{"num_hidden_layers": 10, "vocab_size": 8192, "norm_place": "pre", "attn_scale": 0.125, "bias": "none", "tie_word_embeddings": false, "extras": ["capped logits"], "init_std_qkv": 0.0176, "optimizer": "muon_variant", "batch_tokens": 65536, "doc_mask": true}
MLP neurons of a small language model. Each row is named by its layer, matrix (gate and up: input weights) and neuron, and shows model dimensions 0-95. Each number is 200 + 40 x the weight over its row's rms, rounded and kept within 0 to 999. A neuron's up and down rows have the sign that makes its largest values positive.
A block is one neuron, or neurons of one layer that tend to fire together. Before each block is what it responds to, as a language model described it from the Wikipedia text at the highest values.

The token for, both as a preposition (for example, for election purposes) and as the opening piece of longer words (forever, foreword, forcing); weaker on other word-start pieces (she-ltered, we-dding).
L6.gate541,226,221,162,141,133,222,134,204,249,266,144,192,192,122,163,215,164,159,190,287,228,232,246,256,141,218,159,190,282,229,180,138,204,209,214,193,261,275,240,214,203,241,214,222,212,252,202,175,123,112,177,204,189,168,147,256,184,187,266,213,217,121,233,238,194,241,236,307,214,203,182,233,176,216,194,182,111,198,230,93,166,177,210,230,145,186,167,194,186,204,233,127,222,181,154,118
L6.up541,236,251,258,150,140,240,119,208,208,174,139,181,182,214,174,157,214,224,248,165,119,257,203,236,188,208,212,181,215,251,194,218,176,191,198,209,155,189,191,220,223,220,217,167,191,157,88,129,231,88,170,193,141,261,182,204,176,190,143,232,191,228,232,231,158,209,208,221,200,164,187,221,197,189,225,226,219,255,231,172,182,218,239,190,243,223,153,147,225,229,169,218,212,220,237,138
L6.gate620,249,117,194,197,284,197,161,142,180,162,178,224,168,145,239,230,173,227,287,206,250,222,164,219,309,269,189,125,108,155,213,250,117,167,196,154,228,209,226,183,221,244,165,250,209,232,183,230,150,162,257,177,198,173,217,210,207,229,217,185,183,217,173,228,208,207,248,204,233,195,139,187,139,194,142,184,210,207,199,273,163,207,286,156,214,197,200,263,220,284,176,175,191,199,192,218
L6.up620,149,148,158,189,219,98,160,199,145,201,200,181,237,171,187,272,150,169,252,226,233,189,187,245,223,171,213,177,182,235,244,205,177,143,250,176,250,205,233,164,223,141,187,179,232,209,178,197,208,176,258,175,213,222,214,277,164,155,154,184,152,195,225,231,125,230,256,183,198,204,213,136,185,218,164,249,190,210,231,248,242,230,213,243,220,225,233,182,247,217,168,225,215,196,118,204
L6.gate727,273,188,199,232,158,270,185,258,192,156,184,165,206,217,133,209,195,202,235,249,213,247,163,209,238,225,206,178,124,219,100,187,138,194,161,222,167,298,235,158,195,220,248,198,197,223,205,205,226,173,185,172,198,238,132,248,154,166,195,166,213,164,194,112,168,253,245,168,140,197,281,199,186,237,179,244,179,173,240,206,240,187,207,184,232,226,192,151,175,140,134,229,221,150,167,204
L6.up727,203,180,134,214,229,176,282,264,265,183,261,183,191,267,165,152,167,202,224,203,203,273,202,264,191,251,210,217,232,175,259,158,242,157,217,254,218,239,187,236,185,219,189,179,206,136,256,224,225,187,210,218,195,221,177,210,218,172,112,162,184,291,209,249,187,249,145,139,217,205,196,212,208,242,202,300,154,224,209,240,181,146,191,281,254,155,207,171,225,172,141,164,188,245,172,232
L6.gate901,170,227,147,192,223,193,208,133,237,159,151,221,160,173,278,210,245,132,253,173,284,246,164,209,241,213,257,178,204,199,224,282,213,234,204,223,265,228,187,164,159,224,148,223,171,153,161,160,173,173,171,255,181,224,200,115,252,194,290,211,162,230,132,216,250,196,193,150,121,170,203,176,234,260,164,154,228,207,214,203,156,192,204,199,159,224,287,260,234,139,224,123,180,182,171,274
L6.up901,198,234,241,208,191,248,192,271,109,173,171,169,157,234,148,176,274,132,108,225,179,210,127,237,147,235,236,206,148,181,266,225,210,191,171,223,240,226,182,215,194,119,242,225,218,92,191,161,208,130,218,158,142,206,199,204,199,192,97,224,181,220,262,186,211,233,133,260,207,268,169,195,239,236,287,201,270,203,206,236,135,195,154,228,178,161,183,249,201,178,214,147,194,188,213,242
L6.gate990,217,208,124,194,218,240,214,168,241,116,150,203,121,207,199,196,150,159,157,217,147,177,192,203,216,216,166,199,206,219,189,288,201,168,206,246,215,267,162,232,194,229,162,229,226,165,174,176,281,193,197,138,192,178,159,230,168,152,116,189,289,294,167,212,216,137,191,202,179,240,179,159,216,150,217,167,206,215,94,198,170,232,163,189,201,203,144,202,266,190,128,175,223,196,186,192
L6.up990,109,226,189,208,168,170,222,226,273,82,214,298,155,155,179,185,273,301,210,202,235,264,202,215,112,188,227,208,183,149,182,260,129,234,207,226,257,190,216,220,161,203,190,176,178,221,234,195,224,226,198,169,205,152,173,176,178,200,230,156,158,235,144,202,145,199,212,157,92,238,184,294,129,154,218,266,228,157,198,181,209,146,179,235,219,175,234,209,275,200,145,232,184,215,107,223
L6.gate1016,224,183,185,135,218,249,227,135,190,230,147,258,307,159,226,193,245,197,212,186,164,268,137,241,266,245,188,224,186,252,181,243,243,175,237,192,238,249,273,176,196,181,162,221,156,191,147,188,212,123,175,205,194,216,195,251,206,101,146,171,166,235,248,248,205,159,200,182,126,312,131,249,199,237,198,217,220,135,230,204,222,237,182,183,147,230,97,243,248,119,204,175,184,155,217,259
L6.up1016,167,218,218,92,176,189,258,242,301,170,244,248,199,157,213,243,164,171,127,229,209,188,230,187,194,260,187,225,191,173,197,204,177,171,133,224,206,208,249,147,179,173,206,232,182,227,184,200,205,127,236,178,226,190,159,264,192,242,240,207,155,195,229,144,171,250,186,246,185,210,213,150,236,131,106,164,278,231,208,192,256,175,220,305,188,175,107,191,200,205,265,188,197,245,209,169
L6.gate1293,233,256,252,202,188,176,234,206,251,262,110,256,228,242,158,249,131,146,307,282,211,203,166,181,201,193,208,190,260,264,189,179,238,161,96,202,159,207,203,169,192,216,229,154,244,219,306,210,190,72,121,258,173,180,167,223,207,274,212,214,188,219,194,164,234,191,239,173,157,156,215,204,211,242,250,161,177,199,285,162,183,127,244,200,209,218,266,300,154,256,237,256,214,198,215,175
L6.up1293,203,214,147,234,204,189,187,255,228,209,129,170,261,218,160,290,218,219,231,264,189,235,181,220,228,203,268,175,151,290,140,272,199,199,248,248,207,241,210,152,177,191,204,241,180,207,213,210,193,186,129,227,247,124,219,150,151,223,131,224,201,251,220,110,179,197,215,178,175,199,212,191,259,121,175,192,216,146,229,204,230,205,234,226,140,204,240,178,236,214,205,242,196,269,272,152
L6.gate1490,151,156,196,255,253,251,125,206,166,127,147,201,214,161,234,233,182,267,264,201,203,195,301,178,202,208,230,187,213,274,181,228,196,226,123,217,286,326,171,206,199,224,200,218,245,89,162,243,226,165,191,115,259,231,113,239,131,176,222,131,141,118,212,215,201,144,199,198,169,161,148,196,164,238,236,215,179,206,181,200,200,178,153,199,158,183,243,196,179,205,150,180,227,202,257,217
L6.up1490,245,109,173,208,191,194,216,114,141,181,118,176,201,244,158,238,172,208,155,260,120,148,195,215,152,148,183,216,216,200,164,260,260,199,205,188,134,216,285,154,284,129,152,206,286,180,244,141,158,198,217,267,243,159,204,150,238,230,262,211,116,113,205,274,97,291,167,217,139,212,154,176,158,205,276,252,110,174,186,180,271,121,227,173,196,169,138,186,205,178,244,261,146,196,179,181

Fires on periods closing a sentence or clause, such as after "2014." or "swallowing.", and weakly on clause commas after names, as in "Conti,".
L6.gate239,155,177,211,211,216,153,217,190,179,162,228,221,146,218,217,171,188,229,182,216,238,200,211,233,194,165,135,241,198,186,187,220,204,196,217,184,193,220,199,150,170,188,196,195,183,199,197,235,188,175,151,215,250,157,121,237,235,212,187,131,256,208,204,195,239,264,207,223,175,133,228,191,233,201,181,186,239,116,187,219,231,230,116,238,166,227,201,218,141,254,205,167,216,246,274,195
L6.up239,135,212,251,169,225,239,210,202,198,219,257,257,159,206,194,132,193,226,234,173,217,207,196,251,231,214,237,175,215,198,156,219,223,232,273,196,149,196,183,106,163,177,176,220,195,256,218,125,184,179,242,210,220,257,205,267,196,201,220,263,217,149,244,151,267,212,155,232,123,161,239,173,244,149,254,269,244,181,200,157,165,172,200,188,263,263,200,238,76,203,223,230,212,199,341,204
L6.gate612,203,174,263,210,212,240,205,179,233,257,240,273,230,167,159,215,211,206,185,190,136,239,250,147,144,186,194,278,248,216,222,269,175,151,205,214,213,180,234,207,210,223,237,256,293,199,244,234,269,160,197,185,239,235,213,210,135,166,199,192,254,261,286,188,169,188,227,234,204,219,233,314,210,167,216,194,191,267,208,273,287,190,237,192,243,273,266,225,260,115,198,172,198,83,248,183
L6.up612,235,112,149,184,192,293,233,189,181,226,154,213,167,118,204,220,208,200,217,199,146,196,142,290,223,165,133,280,235,234,242,204,167,221,189,162,194,158,206,158,265,144,185,210,246,182,189,233,217,233,165,217,180,211,201,216,162,217,247,214,240,215,160,210,221,206,196,270,170,127,142,176,281,247,231,162,211,202,259,160,228,187,170,180,137,146,209,163,207,178,197,245,167,194,154,179
L6.gate669,103,215,235,101,254,197,146,244,220,208,226,247,248,236,180,196,210,170,242,225,201,167,204,185,209,205,184,265,221,242,123,219,196,218,246,151,212,210,219,191,202,199,205,200,158,229,183,241,235,180,203,221,183,228,220,189,140,148,163,269,135,199,196,157,250,219,197,186,305,235,303,242,199,210,176,231,208,172,269,222,239,196,189,242,243,244,146,220,134,205,192,206,222,238,200,320
L6.up669,157,200,196,182,248,158,200,206,244,231,169,244,261,143,267,204,194,262,196,128,220,220,164,173,128,214,139,244,235,212,211,152,204,125,261,145,213,206,159,267,275,190,192,257,234,235,222,204,220,200,159,161,250,170,167,169,196,165,229,217,166,161,141,193,184,147,193,224,221,225,204,193,276,211,297,188,169,141,243,208,257,198,256,285,226,229,191,237,193,277,195,229,244,131,183,118
L6.gate888,207,261,236,205,144,205,151,207,123,213,178,181,251,158,156,137,206,218,210,259,144,231,229,223,166,215,141,209,222,263,131,180,255,207,241,156,185,231,237,179,244,250,248,198,179,292,188,224,245,176,256,195,238,136,239,228,121,177,210,197,246,232,331,200,172,155,156,268,201,237,253,201,131,233,277,171,204,140,252,170,174,216,208,133,205,179,134,206,196,177,178,173,224,148,274,192
L6.up888,232,217,202,350,253,245,141,219,247,222,240,246,136,249,195,158,216,203,198,195,111,167,207,185,179,182,249,229,275,218,206,187,134,215,196,193,266,260,205,185,230,239,200,139,179,254,161,238,257,251,245,251,156,229,161,120,169,172,174,202,194,158,247,249,189,252,251,225,161,181,277,140,158,230,241,177,178,172,237,221,176,206,157,215,183,266,206,193,265,209,194,171,165,215,250,254
L6.gate1134,187,272,218,220,217,289,213,184,185,192,131,123,149,161,220,259,223,188,183,204,218,209,182,159,190,244,252,211,230,185,227,211,151,169,205,137,171,181,185,178,230,241,240,149,226,138,194,225,141,224,153,196,237,233,170,191,187,233,255,226,195,174,174,302,123,135,174,175,267,156,169,194,181,231,227,183,177,224,172,232,151,209,247,179,245,192,211,228,165,193,229,183,232,200,215,264
L6.up1134,210,221,203,206,224,179,246,125,242,173,211,227,134,156,225,146,207,193,217,254,160,260,231,174,291,153,150,180,211,214,190,213,174,212,182,198,216,237,249,198,140,217,148,92,175,218,202,263,184,270,222,173,245,180,230,176,139,236,121,158,238,138,171,174,219,152,172,253,182,190,148,239,222,164,218,260,121,185,247,221,240,258,197,149,183,169,143,200,193,188,185,236,260,115,199,177
L6.gate1135,172,179,289,239,268,193,217,226,238,234,225,153,126,217,198,273,238,150,255,245,161,175,232,157,234,226,262,209,216,172,221,153,161,122,214,197,231,215,225,233,249,270,166,172,169,211,169,231,262,262,183,187,262,304,220,223,191,212,215,271,172,109,194,146,147,226,212,187,209,197,173,281,181,166,195,249,186,260,224,203,208,270,194,197,222,195,244,173,175,217,189,199,153,160,179,206
L6.up1135,236,198,183,148,175,230,257,226,231,176,299,223,198,272,204,262,318,240,209,137,217,240,205,179,199,184,126,152,220,237,181,177,198,198,194,248,173,191,231,235,238,190,179,200,245,246,198,200,184,285,166,173,224,202,178,167,202,256,264,178,203,193,207,154,221,215,190,182,220,185,215,199,152,199,190,153,189,225,213,155,197,206,185,158,170,201,230,229,107,258,181,202,236,220,201,136
L6.gate1518,199,230,201,205,191,166,229,233,222,252,176,201,225,322,200,193,155,204,229,158,229,177,222,228,207,186,229,280,212,239,156,246,165,197,183,169,317,224,226,171,110,132,167,154,225,169,206,215,256,172,186,214,218,233,186,233,154,233,191,207,202,191,240,162,144,159,228,274,174,122,195,234,226,249,212,220,161,187,207,198,218,193,202,236,266,173,147,213,260,170,203,236,142,198,178,222
L6.up1518,155,129,218,162,246,211,199,238,224,191,176,211,152,232,206,206,198,184,210,186,158,236,184,280,255,207,186,191,129,278,179,182,142,174,209,278,202,230,210,215,222,247,188,170,185,173,164,181,219,163,257,230,177,227,150,162,206,202,193,174,195,246,151,254,181,224,220,217,136,159,203,178,192,207,167,128,187,204,234,269,229,222,199,203,194,206,221,219,144,260,173,163,193,181,222,206
L6.gate1534,217,196,195,178,246,254,253,126,187,245,184,248,141,237,210,161,182,112,195,174,199,142,166,198,197,229,176,219,230,169,237,182,124,165,268,255,165,230,202,263,206,148,201,129,184,227,199,170,210,169,210,196,198,260,195,221,288,182,230,204,229,228,229,141,238,192,153,221,167,148,236,183,209,257,138,193,279,178,138,209,199,168,211,164,178,206,145,209,222,170,142,213,287,191,114,190
L6.up1534,239,213,196,206,231,228,290,173,208,271,225,228,199,204,134,171,197,152,246,209,177,226,196,180,139,216,226,233,264,130,233,160,200,149,229,265,184,200,284,150,181,208,209,166,240,211,142,256,200,208,206,199,213,221,251,162,169,206,213,143,175,225,240,187,147,206,246,315,227,191,153,175,179,198,131,208,229,233,140,209,220,186,216,132,184,191,127,257,219,215,229,163,222,211,74,207

Periods and other closing punctuation ending a factual sentence in Wikipedia prose, often before a paragraph break or a new sentence starting The, In, or She.
L7.gate149,233,236,142,220,192,275,219,194,268,208,197,193,186,192,193,183,184,178,255,173,148,288,161,159,245,188,173,236,205,230,291,220,204,220,215,296,198,242,191,216,186,207,233,185,200,237,300,216,185,205,125,223,195,198,241,223,238,244,192,211,189,204,153,157,141,140,163,277,235,148,270,222,235,224,217,237,171,192,191,279,176,192,185,169,143,162,237,186,271,86,127,194,230,162,198,182
L7.up149,201,165,204,227,191,202,248,155,144,220,269,211,188,175,222,200,297,213,221,228,169,278,303,183,214,212,243,182,195,195,234,260,170,204,259,227,225,239,231,277,227,170,132,170,169,162,230,270,270,145,229,221,192,217,231,210,114,164,209,231,180,231,176,210,128,163,185,270,188,126,141,204,212,210,201,247,220,178,208,235,195,177,153,140,186,215,212,186,174,101,206,230,122,235,192,198
L7.gate365,201,167,168,202,229,204,198,201,244,244,187,199,162,220,194,219,224,221,209,199,243,256,181,137,177,226,226,237,178,167,148,240,105,161,206,246,213,227,264,161,144,134,78,160,231,211,230,262,223,219,254,211,195,143,142,217,135,231,172,158,182,161,109,179,194,159,171,151,249,213,220,189,171,175,129,141,171,192,165,174,164,253,187,176,266,210,225,173,215,160,228,205,189,222,143,184
L7.up365,165,182,198,175,232,232,174,238,223,232,183,155,238,181,179,138,251,102,184,181,232,192,153,177,226,168,255,216,286,164,152,178,199,216,204,187,272,218,164,193,198,271,170,168,174,168,161,247,207,254,234,246,205,255,160,198,184,257,190,174,142,222,233,176,207,194,241,149,148,159,162,169,201,234,166,132,188,227,215,190,202,200,126,132,172,212,169,201,152,155,221,186,335,236,110,119
L7.gate475,188,204,196,214,172,254,186,253,206,149,214,255,167,102,177,217,239,175,291,242,172,231,215,224,225,201,197,246,194,199,219,156,195,189,273,239,209,164,222,195,141,273,198,217,193,277,185,257,198,177,253,230,267,190,196,238,98,137,179,124,146,191,218,216,115,166,217,222,190,139,227,214,196,219,191,177,232,175,225,220,186,206,170,138,225,199,184,260,239,236,180,166,247,225,149,203
L7.up475,193,150,262,97,193,261,235,177,155,295,153,239,191,191,228,249,157,182,249,286,158,177,212,243,163,225,206,157,251,201,220,210,162,203,216,217,137,227,214,273,206,216,166,185,172,248,189,214,246,227,205,231,207,230,155,175,198,193,175,196,150,273,195,177,234,144,236,195,244,136,247,233,221,244,219,233,172,164,176,144,269,208,196,218,229,212,136,165,176,219,231,184,264,236,207,163
L7.gate535,208,168,176,125,141,189,185,162,210,179,225,253,179,263,215,219,180,180,223,233,192,135,230,180,179,154,149,209,258,145,183,170,170,252,223,198,250,206,224,178,125,228,198,121,164,223,205,199,240,213,180,199,212,179,240,172,208,146,176,200,194,168,223,200,195,132,195,223,179,172,311,195,205,217,181,193,208,195,179,174,252,225,168,169,259,206,201,206,238,263,250,300,178,152,233,183
L7.up535,187,200,201,157,219,217,205,242,308,113,221,221,192,201,214,284,289,228,261,158,199,158,207,274,214,204,232,243,198,212,220,148,214,246,247,225,204,192,217,189,171,144,206,269,263,177,223,201,267,206,176,191,199,191,187,232,175,216,188,201,152,232,222,220,212,191,153,197,209,168,239,129,193,255,149,319,211,277,181,113,251,213,263,206,204,215,179,184,140,213,190,136,247,157,170,195
L7.gate558,197,174,169,197,225,162,225,190,204,133,155,210,177,226,193,169,220,171,212,117,138,213,314,191,197,224,145,190,208,176,230,207,211,191,135,191,206,196,264,123,291,240,137,152,162,211,129,173,149,224,229,236,208,194,268,204,271,170,176,167,169,142,243,191,241,152,217,235,257,241,188,199,231,218,231,168,156,207,134,172,214,183,290,200,190,240,280,175,195,183,195,183,171,236,222,275
L7.up558,110,206,207,188,219,311,229,254,255,119,242,197,212,123,218,202,176,151,213,245,230,251,196,268,236,221,177,281,172,208,272,189,142,175,198,210,159,237,180,196,172,252,171,138,277,142,272,178,173,257,142,229,158,212,232,218,183,178,216,123,177,242,108,158,187,190,206,222,195,139,164,267,134,200,226,170,213,198,218,241,302,248,68,244,185,218,178,214,206,152,208,244,300,217,198,190
L7.gate1032,198,230,177,254,201,198,203,248,194,277,183,158,120,197,168,135,191,245,280,230,216,216,230,203,205,160,234,268,211,258,160,225,154,190,201,227,227,177,269,193,201,209,175,151,268,167,221,235,234,159,220,204,204,261,173,203,233,156,182,245,200,168,170,181,166,165,241,271,181,271,207,169,162,177,93,200,262,277,166,135,190,279,200,123,252,223,233,180,253,145,265,205,135,198,156,197
L7.up1032,204,175,157,149,196,154,180,151,218,250,82,168,187,225,167,219,273,185,245,162,264,241,183,150,119,159,201,215,139,201,214,167,253,190,239,162,222,261,229,231,160,165,235,238,175,250,202,174,185,237,202,192,207,207,191,179,268,254,222,205,262,126,176,195,203,209,85,229,162,209,316,223,241,161,251,153,194,131,191,161,169,159,221,172,232,192,144,227,218,239,254,228,108,264,202,189
L7.gate1229,196,168,264,221,176,220,185,262,199,202,273,248,174,188,171,130,213,181,175,218,268,200,115,208,286,156,212,263,132,190,225,160,201,163,244,253,169,217,219,185,221,157,200,174,243,200,200,176,168,189,250,228,238,220,254,207,191,190,117,156,162,193,216,154,242,171,146,241,220,239,231,213,200,227,252,165,209,152,261,207,222,230,156,212,183,253,105,176,240,163,242,224,237,186,218,225
L7.up1229,208,201,171,187,180,242,217,148,207,190,174,221,198,212,184,222,227,165,132,134,151,189,180,202,190,151,223,249,179,92,249,202,119,245,145,164,200,295,238,145,164,237,183,221,256,173,131,203,266,179,187,174,215,206,214,166,154,206,164,209,167,204,166,206,110,215,158,188,183,204,241,123,223,152,247,183,222,152,193,213,169,150,228,172,209,210,169,211,210,148,235,214,266,240,214,247
L7.gate1243,263,168,213,188,204,232,184,148,237,221,237,186,256,198,170,204,135,86,176,239,160,197,254,203,299,193,218,236,201,273,284,234,208,207,202,229,205,270,199,226,207,206,236,208,185,250,223,185,251,200,194,173,199,229,209,220,126,250,197,166,234,226,150,212,178,155,214,277,214,228,254,202,153,209,197,216,154,173,296,221,237,287,188,210,227,232,119,290,314,232,166,204,217,191,243,181
L7.up1243,193,177,246,153,200,255,168,122,206,170,120,199,234,251,160,135,218,234,205,167,185,175,285,159,212,188,179,118,198,147,266,228,262,210,215,249,199,251,110,265,211,213,261,156,183,198,219,167,205,141,211,240,186,279,167,185,221,188,183,188,247,213,193,204,250,172,157,156,216,191,236,191,146,180,214,185,257,143,266,246,185,167,191,179,255,217,154,234,189,108,199,190,188,192,253,227

Words in phrases giving a time span or occasion, often after "for", e.g. "for the first time", "for over two years", "for the next", plus start years in career tables.
L5.gate561,221,258,201,212,201,186,282,182,205,139,192,227,219,230,202,220,142,248,193,206,228,257,198,203,195,224,208,253,180,258,190,255,202,250,165,255,177,169,157,203,134,178,253,196,285,251,194,196,199,203,222,214,176,164,141,209,111,246,184,194,152,211,183,202,155,237,206,234,124,229,163,222,188,251,156,255,208,203,223,168,177,135,195,202,182,141,193,183,274,204,196,145,184,244,193,161
L5.up561,208,191,197,153,235,193,203,180,209,275,149,157,176,123,218,236,163,291,186,207,217,104,190,183,313,224,209,191,176,209,244,196,219,150,252,207,222,201,233,191,176,173,214,203,194,201,169,153,228,158,174,252,210,188,81,211,176,249,232,189,183,187,175,269,104,176,146,286,164,238,202,215,211,155,166,191,200,184,227,195,150,176,156,170,179,243,284,223,190,223,147,132,220,203,180,153